MLP neurons of a small language model. Each row is named by its layer, matrix (up: input weights; down: output weights) and neuron, and shows model dimensions 112-239. Each number is 128 + 32 x the weight over its row's rms, rounded and kept within 0 to 255.
After each neuron's rows, "fires after" lists the tokens most often just before its 100 highest values on Wikipedia text that the model never trained on; "raises" lists the tokens whose logits its output raises most directly, leaving later layers aside.

L11.up1242 [150 159 123 182 108 107  97 145 168 143  81 125 138 100 134 126  83 125 132 136 158  91 189 122 146 104  95 105  76 200 171 211 131 179 151 127 137 136 150 177 164 100 144 217 121 119 111 135 119 148 187  97 110 185 132 116 109 131 117 119 145 108 201 152 113 138 119  68  85 143 102 114 131 147 144  55 183 140 118 109 116 124 110 104 104 156 114 150 140  89 105  82 121 107 136 122 155  97 109 134 121  73 170  99 173 115 129 108 125 145 110 112  90 166  92  69 108 137 161 102 111 137  72 104 135 141 159 159]
L11.down1242 [103 145 116 131 159 122 140 100 156  85 148 136 107 159 101 125 149 129 126 114 107 141 114  95 109 117 186 197 150 122 122 100 100 131 184 103 195 118 120 120 117 219  80 147 193 135 103 161 102  56 176 124 165 108 174 154  90 132 138  96  97 179 112 172 137 134 127 171 177 156 130 152  59 162 135  89 128 147 164 164 116 152 187 145 121 154  79 133 116 113 111 152 120 180 146 179 142 163 140 123 138 136 125 115 113  78  62  83 170 131 167  97 104  85 146 162 157 126 127 119 149 126 132 125 112 121 130  81]
fires after: " ", "|", " r", "\n", "2"
raises: "1", "2", "U", "?", "Par"

L11.up1724 [150 141  61 116 125 132 139 139 194 207  57 106 145  73 138 134  37 152 135 132 141 146 150 116 141 163 144  87 132  81  98 105 136 103 124 157 121  99 166 128 135  86  66 109 111 129 150 141 134 166 112  88  60 112 149 144  97 117 157 102 159 111 108  58 130  78 157 125 127 144 110 157 159 145 140 165 132 112 123 109 122 105  99 166 115 130 167 120 144 109 179 120 165 111 154 130  96  94 109 111 162 132 201 119 127 113 117 148 150 154 138 214 108 127  69 169 158 162 156 114 151 189 164 158 110 131 138 138]
L11.down1724 [188 173 104 154 119 153 126 102 132 119 128  90 114 158 149  80  73 102 121 165  87 147 121 135 111  90 150 125 176  74  85 110  99 129 156 177 136  66  93 103 149 136 160 156 169 125  72 112  82 155 101 130  74 118  92 110 158 120 101 138 181 126  93  98 118 105 155 150 117 119 165 128 165  80 132 117 139 156 124 109  76 145 155 161  85 106 117 126 150 152 155 153 146 151  71  92 120  83 172 143  58 164 179 102 120 157 157 131 189 120 123 126 159 126 121 105 127 145 128 135 183 138 151 201 140  94 133  96]
fires after: " ", " ("
raises: "9", "8", "ides", "ar", "bury"

L8.up1056 [116  82 105 158  69 157 119 132 141 202  62  70 127  58 156 140  81 135 145 137 150 182 124 131  64  83 160  74 146 143 171  93 128 167 181 169 140  94 195 107 122 112  98 100 154 126 110 122 166 156 142  86  81 124 163 137 126 124 160  88 168 157 176 130 105 138 152 173 144 167 163 163 125 204 174 116 165  85 100 108 167  70 111 156 143 111 127 177 125 115  89 167 156 110 160  86 123 114  90 187 157  81 194 101 107  71 180  96 164 155 135 171 114 123 140 127 102 118  84 126 151 100 146 128 146 137 120  71]
L8.down1056 [110 139 116 135 136 122 150  95 161 131 127 137 130 167 146 126 102 187 151 109 143  82  97 167  62 106 132 106  88 105 108  99  57  69 154 118 149 171 133 102 145 164  90 119  98 124 161 106 142 134 115 120 139 183  57  98 153 136 135 221 139 161 135 179  77  70 167 126 158 125  70 169 124  91  42 151 118 134 169  83  81 179 108 165 219 183 143 172 136 167 126 142 139  86 160  73 108 139 123 151 137 117 192 149 125 142 157  87 131 147 111 141 172 101 111 148 145 155  82 151 159 117 117 121 120 120 146 122]
fires after: "1", "2", " during"
raises: " ", " late", " mid", " time", " June"

L8.up856 [135 105  64 166  78 137 161  77 123 173  76  99 117  96  78 105  98 153 115 200 174 143 100 146  82 101 151 101 101 115 131 119 137 134 147 135 127 142 140  91 122 117  59 124 142 166  91 103 151  99 162  69 139 182 130 143 113 139 157 136 179 124 165 107  82 125 158 166 155 174 150 124 144 128 118  79  90  81 151 138 121  79 118 131 126 127 111 112 165 135  91 129 115  84 128  90 110 104  82 119 129 154 154 197 162 125 167 119 160 122 124 144 171 129 120 165 109 153  76 133 112 137 136 146 144 152 171  49]
L8.down856 [ 83 135 131 145 135  93 106 167  83 135 141 181 146  96 146 148 133 133 119  66  63 139 101 153  71  86 125 147  99 152 187 100  92 111 119 125 119 189  72 141 139 158 112 177 113 135 163 105 117  78  64 111 114 144 108 112 117 161 209 180 131 227  97 164  48  95 155 124 153 121  81 125 173 156 114 122 116  70 116  95  82 182 132 130 108 162 141 166 142 194 155  83 171  63 184 142 125 160 151 157 147 178 163 110  34 148 130  84 132 102 156 198 128 112 101  86 162 121 108 130 127 133 128 119 113  89 153  94]
fires after: " ", "On"
raises: " ", " ,", " November", " December", " June"

L8.up906 [ 99 104 141  70 151 103 167 162 139 145 157 109 110 117 148 145  95 116 123  93 119 141  71 144  77 182  94  75 164 171 166 141 106 141 129 150 121 146 166 178 126  95 121  64 123 141 103 166 140 136 110 131 203  85 122  95 146 181 142 113 129 143 150 110 152  62 155 141 113 155 123 146 130 145 151 210 139 189  92 152 149 154  93 127 149 148 104 127  73 123 142 102 123  52 130 103 170 108 136 102 174 140  79 155 161 146  81  98 130 166  77 148 168 162 202 176 102 110  86 141  85 152 148 143 168 151  93 137]
L8.down906 [122 174 129 133 115 144 111 112 105 131  80 103 146  95 129 141 118 125 130  86  94 152  64  68 140 173 134 143 173  91 111  72 125 127 148 173  82 121 129 150 103 186 120 112 156 102 139  95 143 127 157  98  79 164 152 175 104 105  95 122 127 143 151 126 107 154 143 184 148 123 125 140 101 122 162 113 207  95 105  56 151  80 167 146 155 134 130 169 110  97 155 173  79 178 139 122 130 114  96 142  94 140 109 127 110 165  85 150  78 117 175 114 104 104  98 118  96 106 154 117 164 131 109 161 139 126  73 105]
fires after: "4", "3", "5", " |", "6", "7"
raises: "0", "2", "1", "9", "4"

L11.up361 [139 169 115 114 172 112  98  99  77 113 157 119 148  75 106 112  85  54 150 127 161 126 126 129 140 108 138 128 167 130 127 144 144  87 121  89 127 119 131  76 166  39 118 130 127  97 186 143 152 164 143  94 137 139 175 154 105 186  93 114 137 136 174 188 137  97 109 114 113  91 126 104 134 146 167 127 155  85 149 100 150 116 109  86 164 105  53 145 185 129  95 150 149 149 108 122 153 148 169 164 104 109 203 113  81 114 125 134 151 145  97 130 127 145 191 114  59 155  91 111 137 180 110 122 158 117 145 161]
L11.down361 [125  91 113 137 134 201  96  58 136 148 131  72  83 100 135  74 152  65 139 144  87 113 109 104 190  80 164 139 166 189 129 153  72 141 127  60 123  74  93 105 152 108 158 111 140 150 136  98 106 126 154 132 141 130 114 202 102 177 109 148 119 156 105 140 130 142 132 129 122 130 107 110 142 101 118 141 157 102 151 132  99  75 126 146 133  79 109 161 127 142  81 123 157 177 116 139 123 151 131 135 111  98 147 122 109 118  77 196 138 187 135 105 144  74 147 104  97 175  86  89 122 149 126 114 129 155 129 169]
fires after: " ", " |", ".", " (", ";"
raises: ",", ".", ".,", "6", ".;"

L11.up1137 [126 142 143 138 130 106 112  98  92 117 102 155 112 155 110 176 114 103 162 168  92 156  41 118 148 118  84 153 134 174 150  77 102 162 123 132 141 101 128 114 116 156 183 155  46 143 128 113 124 134 131 158  97 140 162  96 107 147 130  31 130 143  93 142 177 142  57 139 125  71 167  85  87 166 166  93 159  80 169 157 114 110 143 176 157 117 129 146 221 150 157 164 158  90 111 101 107 156 101  81 160 169 150 129 101 115 171  41 141 106  78 119 144 173 123 115 153 118 157 153 122 139  35 131  72 133 142 133]
L11.down1137 [171 138 115 145 122 147 130  77 140 235  97 113  98  70  99 123 138 137 104 137 121 127 103  87 127 149 136 103 172 107  70  88   0 139 118 104 130 103 139  90 125 103 161 129 114 135  94 115  99 109 105 151 111 111 138 126  94 137 105 159  79 255  71 159 130 145 120 189 130 161 151 162 117 158 120 162 142 116 138 114 134 144 159 100  96 130 147 134 118  85  99 146 156 125 124 126 132  63 132 125 111 144 170 107 119  94 118 121 139 120 165 110 139 121 141 149 133 153 110 148 161 130 108 146  72  66 118  95]
fires after: ":", " |", "6", ",", "7"
raises: "A", "2", "9", "5", "4"

L11.up122 [184  96 127  60 118 118 155  97  95 102 104 137 120 102 110 101 117 160 124 108  99 128  94 118 152  90  86 163 146  85 138 145 119 124  67 148 108  96 142  98 132 134 156 133  84 164 127  93 113 162 152 172  50  85 109 101  54 163 127  95  97 119 137 152 100 129  83 119  72 110 125 100 144 164  93 159  79 152 129 124  94 133 185 195  86 129 147 137 130 129 174 157  89 189 119  53 102 142 131  93 123 150 166 161 136 110 131 134  79 135 130 119 162 134  78 187 118 129  82 151 118 138 138 136 146 183 137 120]
L11.down122 [172 123 135 118 120 180 115 131 141 159 132 187  95 190 117 142 128  58 126 125 134  88 194 135 110 129 218 190 128 173 140 171 113  96 126 103 116 130 142 141 155  89 133  69  79  66 136 103 126 107 150 172 191 123 163 104 125  59 160  56 168 179 127  95 138 157 167  64  87 139  96 142  96 173  91 151  95 166 102 116 138 159 126 134 124  90 143 168 165 172 118 143 133 190 143  98 174 133 147 139 126 140 117 115 121 100 166 123  58 144 190 105  76  95 120  96 128 117 149 136 162 197 139 118 125 107 131 129]
fires after: ",", "9", ".", "8", "7", "6"
raises: ".", "\n", ";", "?", ".)"

L8.up341 [143 166  93 123 103 124 142 121 122 151  95 143 135 118 132  96 112  85 109 112  82 169 150 124 120 140  88 112 114 153 137 100 167 125  58 143  96 149 117 179 161 139  35 143 157 158  84 120  91 106 109  93 112 172 188 141 114  98  62  56 120 131 152 101 229  94 129  76 117 111 179 173 129 151 128 132 127 116  92 187 103 131 179  65 122 119 150 133 172 129 123 106 185 120  62 123  66 118 101 160 113 136 114 111 142  98 163  84 144 116 141 127  61 120 122 143 143 128  99 146 175  92  68 149 143 118 118 153]
L8.down341 [123 142 210 154 124 218 101 141 138  99 113 146 109 151  68 159 129 169 131 139 169 101 129 110 185 139 116 132 160 125 175 165 172 127  99 100 133 148 165 146 199  94 148  87  80 134  63 110 139 143  79  82  81 145 121  86 144 136 129 126 101 116 108 174 122  80  64 108 126 161  93 107  73  84 176 151 145 110 159 156 143  98 130 117 145 146 164 112 167 154 137 124 114 137 139 151 126 147  81 138 139 137 181 147 137 105 156  97 124 130 154 146 152 109 111 137 122 138 111  89 142 207  69 157 138 114 119 116]
fires after: "9", "-", "8", "6", "|"
raises: "]}", ").", ".)", "\").", ")=="

L11.up1869 [112 133 106  67 131 121 128 133 144 126 152 120 136  88 136 100  99 168 115 145 170 113 113 173  94 127 158 140 146 178 122  73 137 159 144 153  76 176 128 121 164 130 107  52 196  89 169  95 103  95 145 107  22 123 163 101 144 156 107 106 109 113 155 123 120  94 104 142  90 120 107 135 124 136 125 107  81 144 180 150  64  94  92 128 132 173 163 116 122  86 146  71 158 116 148 127 129  96 124 108 145 115 160 161 149 145 189 114 135 166 138 127 105 179 145 147 144 150 175 153  89 139 149 116  89 153 186  97]
L11.down1869 [171 137 108 129 156 155  97  70 164 118 103  88 186 108 113 165 179 145 144 130 105 174 139 175  93  91 107 141 133  82 154 147 133 107 143 122 167  53  73 116 124 143 124 143 130 103  61 118  96 107 159 166 200 177 109 134 116  99 188 138 157 122 134 158 102  71 162 137 153 119 121  90  97 118 127 155 176 117  54 147 130 131 146 137 118 124 141 159 137 163  83 147  87 186 130 110 112  98  89 134 112 122  88  96  89 139  85 106 148 119 155 113 152  50 165  50 142 133 141  90 147  94 101 193 163 145 126 141]
fires after: " the", " in", " l", " early"
raises: "1", "5", "4", "7", "3"

L11.up1388 [148 135  66  85 104  82 174 195 143 178  35 143 113  49 130 142  66 144 112  99 190 130 125 137 121 122 146  94 131 126 112 122 114 118 118 107 115 137  88  91 142 114  79 114 107 124  54 127  97 158 137 140 176 120 100 164 133  97 115 158 128 112 144 161 180 105 135 125  95 155 123 128 131  96 103 150 135 126 140 165 144 151 187 163 101 137 146 151 139 114 182 133 147 135 135 104 132 116  85 113 225 114 184 128 118 108 145  65 115 164 104 134 101 159 134 212 142  90 125 149  97 156 109 112 179 112 174 136]
L11.down1388 [175  94 150  68 122 147 128 119 162  95  82  80 126 122 106 133 158 156 103 113 183  94 132 114 129  98 156 179 169 207 112 111 104 121 168 142 165 137 149 101 101  78 139  90 142 141  80 122 131  61 163 168 155 105 137 136 170 129 109 149  77 145 149 170 153 133 124 152 138 187 141  84  72 136 133 132 110 130 124 154 138 115 110 144 153 192 131 146  66 144  94 121  31 144  97 161 202 121 118 123 126 114 126 140 156  90  92 129 116 138 119  72   8 147 105 174 174 104 101 115 168  96 154 123 152 134 196 139]
fires after: "2", ","
raises: "1", "2", " per", "est", "arian"

L4.up1187 [122 204 101 156  56 134 168 105 163 143 107  80 158 113 159 151 121 161  77 176 141 121 134  88 118 102  65 153  68 112 201 133 126  95 105 149 122  89 128 130  97 102 110 136 126 122 138 140 105 134 108 126 159 113 185 148 140 155 145 110 144 140 107 114 124 123 116  97 116 124 165  76 157 146 114 129 147 150 116 112 131  92 116 193 147 145 139 124 118 105  64  93 166 134 124 101  76 168 139 151 142 123 150 118 108 123 126 155 128 127  54 126 127 201  88 110 153 120  64  80 125 128 121  98 129 135 111 100]
L4.down1187 [137 105 117 109  97 112 106 100 150  57  90 114 157  97 101  91 102 175 104  93  91 124 115 133 131 107 177 135 126 119  70 171 142 167 191 148 125 149 119 150 137 161  29 124 125  95  81 162 110 148 166 165  81 137 122 137 130 111 140 185 116 155  97 134  99 113  73 183  76 133  41 220  47  91 147 113 168  89 122 144 135 120  76  80 111 140  85 171 136  67 129 130 143 109 158 145 134 124 134 164 100 145 116  74 102 131  98  77 181 127 113 179 151  71 145 142 110 158 159 118  94 145 108  72 146 175 136 133]
fires after: ".", "\n", ","
raises: "\")", "\".", "\").", ".\"", "\""

L8.up975 [178 185 101 140 126 111 122 159  94 131  84 115 138 118 108 184 155 126 137 180 145 175 179  69 143 122 156 106 169 128 132 130 147 156 124 137 119 161  96  99 143 137 139 161 140 134 136 159  57  92  90  88 100 131 108 141 101 127  87 135 126 121 131 151 165 104  99  93 120  93 116 134 140 101 122  72 134 146 181 169 122  96 157 162  89 158  88 101 174 151  83 105 134 114 151 122  76 161 125  78 103 148 160 139 142 137 169 129 110  93  81 142 109 167  80 109 107 113 175 135 133 138 114  90  82 117 175 103]
L8.down975 [155 171 158 180  66 162  80  85 155  75 100 128 136 153  60 103  99 129 101 111 135 154 130 106 167 159 128 101  85  76 141 162  85 135 137  75  93 105 125  98  97 110 160 140  97 136 112  89 187 165 151 132  99 144 176 150 134 120  95 112 155 156 127 148 109 105 166 157 126 149 136 114 127  82 193 111 126 104 103  88 142  83  96 115 172  77 176 132 100 151 124 135 116 128 132 120 162 152 124 119 126 157  81  95 120 160 116 160 101 112 149  99 118  97 153 119 159 133  78 164 109 107 102 134 130 124  72 179]
fires after: "2", "6", "7", "9"
raises: "8", "6", "5", "7", "3"

L8.up89 [134  88 140 106  76 141 136 162 168 195  78 168 166 107  95 104 114 136 123 177 111 120 102 161  74  60 147 149  77 118 172 121 118 142 127 135 147  84 144 122 158  71  86 127 108 139 106 138 162  80 128 120 152 101 128 147 140  95 160 107 133 129 155  96 104 143 192 134 124 156 190 127 161 151 155 129 134  88 122 127  97  99 152 170 142 128  86 179 155 177 101 151 183 125 168  82 165 116  76 111 176 119 112 171  84  88 207  93 113 131 130 164 125 169 109 128 131  83  94 137 186 109 116 131 147 152 155 113]
L8.down89 [ 77 157 157 181 128  93 111 111 101 169 132 188 124  88 166 143 143 191 116 138  83  87 114 181 155 118 116 133  87 127 114  72 103  69 129 135 168 107 105  78 109 116  92 110  96 141 149 105 143  97 131 121  99 160  80 142 207 102 132 201 121 131 116 181  68  75 157 119 136 145  65 160 150  98  73 118  88 123 139 108 134 116 138 201 228 136 138 153 146 124 135  87 188 101 147 119 133 161 167 188 127 151 110 152  79 139 181  55 143 106 122 213 192 146 159  87 148 125 131 176 155 133 120 160 114 148 190  96]
fires after: "2", " ", "1", "3"
raises: " June", " December", " October", " August", " September"

L11.up103 [128 152  86 119 123 122 133 107  65 125 109  95 127  47 121 157 111  78 105 167 121 180  63 140 128 163  92  98 126 194 181 162 117 134 102 118 127 102 170 158 183 113 146 140 124 101  62 162 112 175 139  99 122  86 109 176 151 168 131 143  95 161 115 158 141 146 151 125 146 111 139  95 106  85 169  92 168 178 110 133 104 102 117 142 158 148 158 186 186 179  87 175 132 123 135  66 126 104 110  96 114 144 159 111 134  93 129 120 123 124 130 138 127 151 143 136 103 116 128  82 164 126 122 212 151 180 133 126]
L11.down103 [140 129 117 118  95 180  63 113 137 151 139  91  85 127  99 113 173 124 106 116  68 109 126  99 172 115 140 164 138 126  91 129   0 164 137 133 146 114 110 116 152 104 126 110 137 111 116 114 144 106 148 108 130 171 125 236 126 112 121 143 167 139 110 159 106 136 141 144 139 144 116  96 133  77 139 108 146 183 119 142 111 109 101  95  97 127 129 248 102 169 102 110 169 188 118 112 148 108  88 143  92 112 131 146 132  36  88 152 131 128 129 190 152  42 110  88 144 142  93  98 166  76  86 124 100 159 174 120]
fires after: " ", " (", "1", "2"
raises: ".", ",", ":", ".,", "7"

L11.up1262 [131 172 119 109 136 126 104  99 121 111 161 154 136 107 118  65  87  87 151 164 173 183  96 148 151 145  78 142 156 162  94 144 146 164  79 155  95 137 176 141 150  84 139 188 106 148 187  78  76 178 124 135 111 126 130 171  91 153 154 131  97 157  39 185 194 140 121 122 140 159 133 180  91 116 168  86  82 171 108  90 130 143 134 111  93 160 168 149 160 147 124 152 144 138  69  89  76 138 148 105 127 139 138  98 153  81 126 108  95 137 135 168 120 140  96 115  70 120 138 145 177 152 117 142 114 143 138 134]
L11.down1262 [137 125  89 147  82 160 119  63 102 123 132  47  66 171 156 177 124 139 117 114 143 106 154  85 107  81  70 108 102  98 161 125  66 114 162 164 176 103 101  97 132 142 169 104 103 124 103 130 113 134 126 163 178 145  96 117 107 157 139  96 120 140 148  98 139 128 151 111  98 108  98  59 118 163  96 144 103 129 136 129  84 178 145 137 134 139 110 150 130  84 137 131 130 148 141 122 160 197  85 117 128  78  99 123 139 136  97 145 172 121 136 202 144  75 121  64 108 146 111  91 117  99 159 138 132 147 128  74]
fires after: " ", " ("
raises: ",", ".", ".,", " (", " "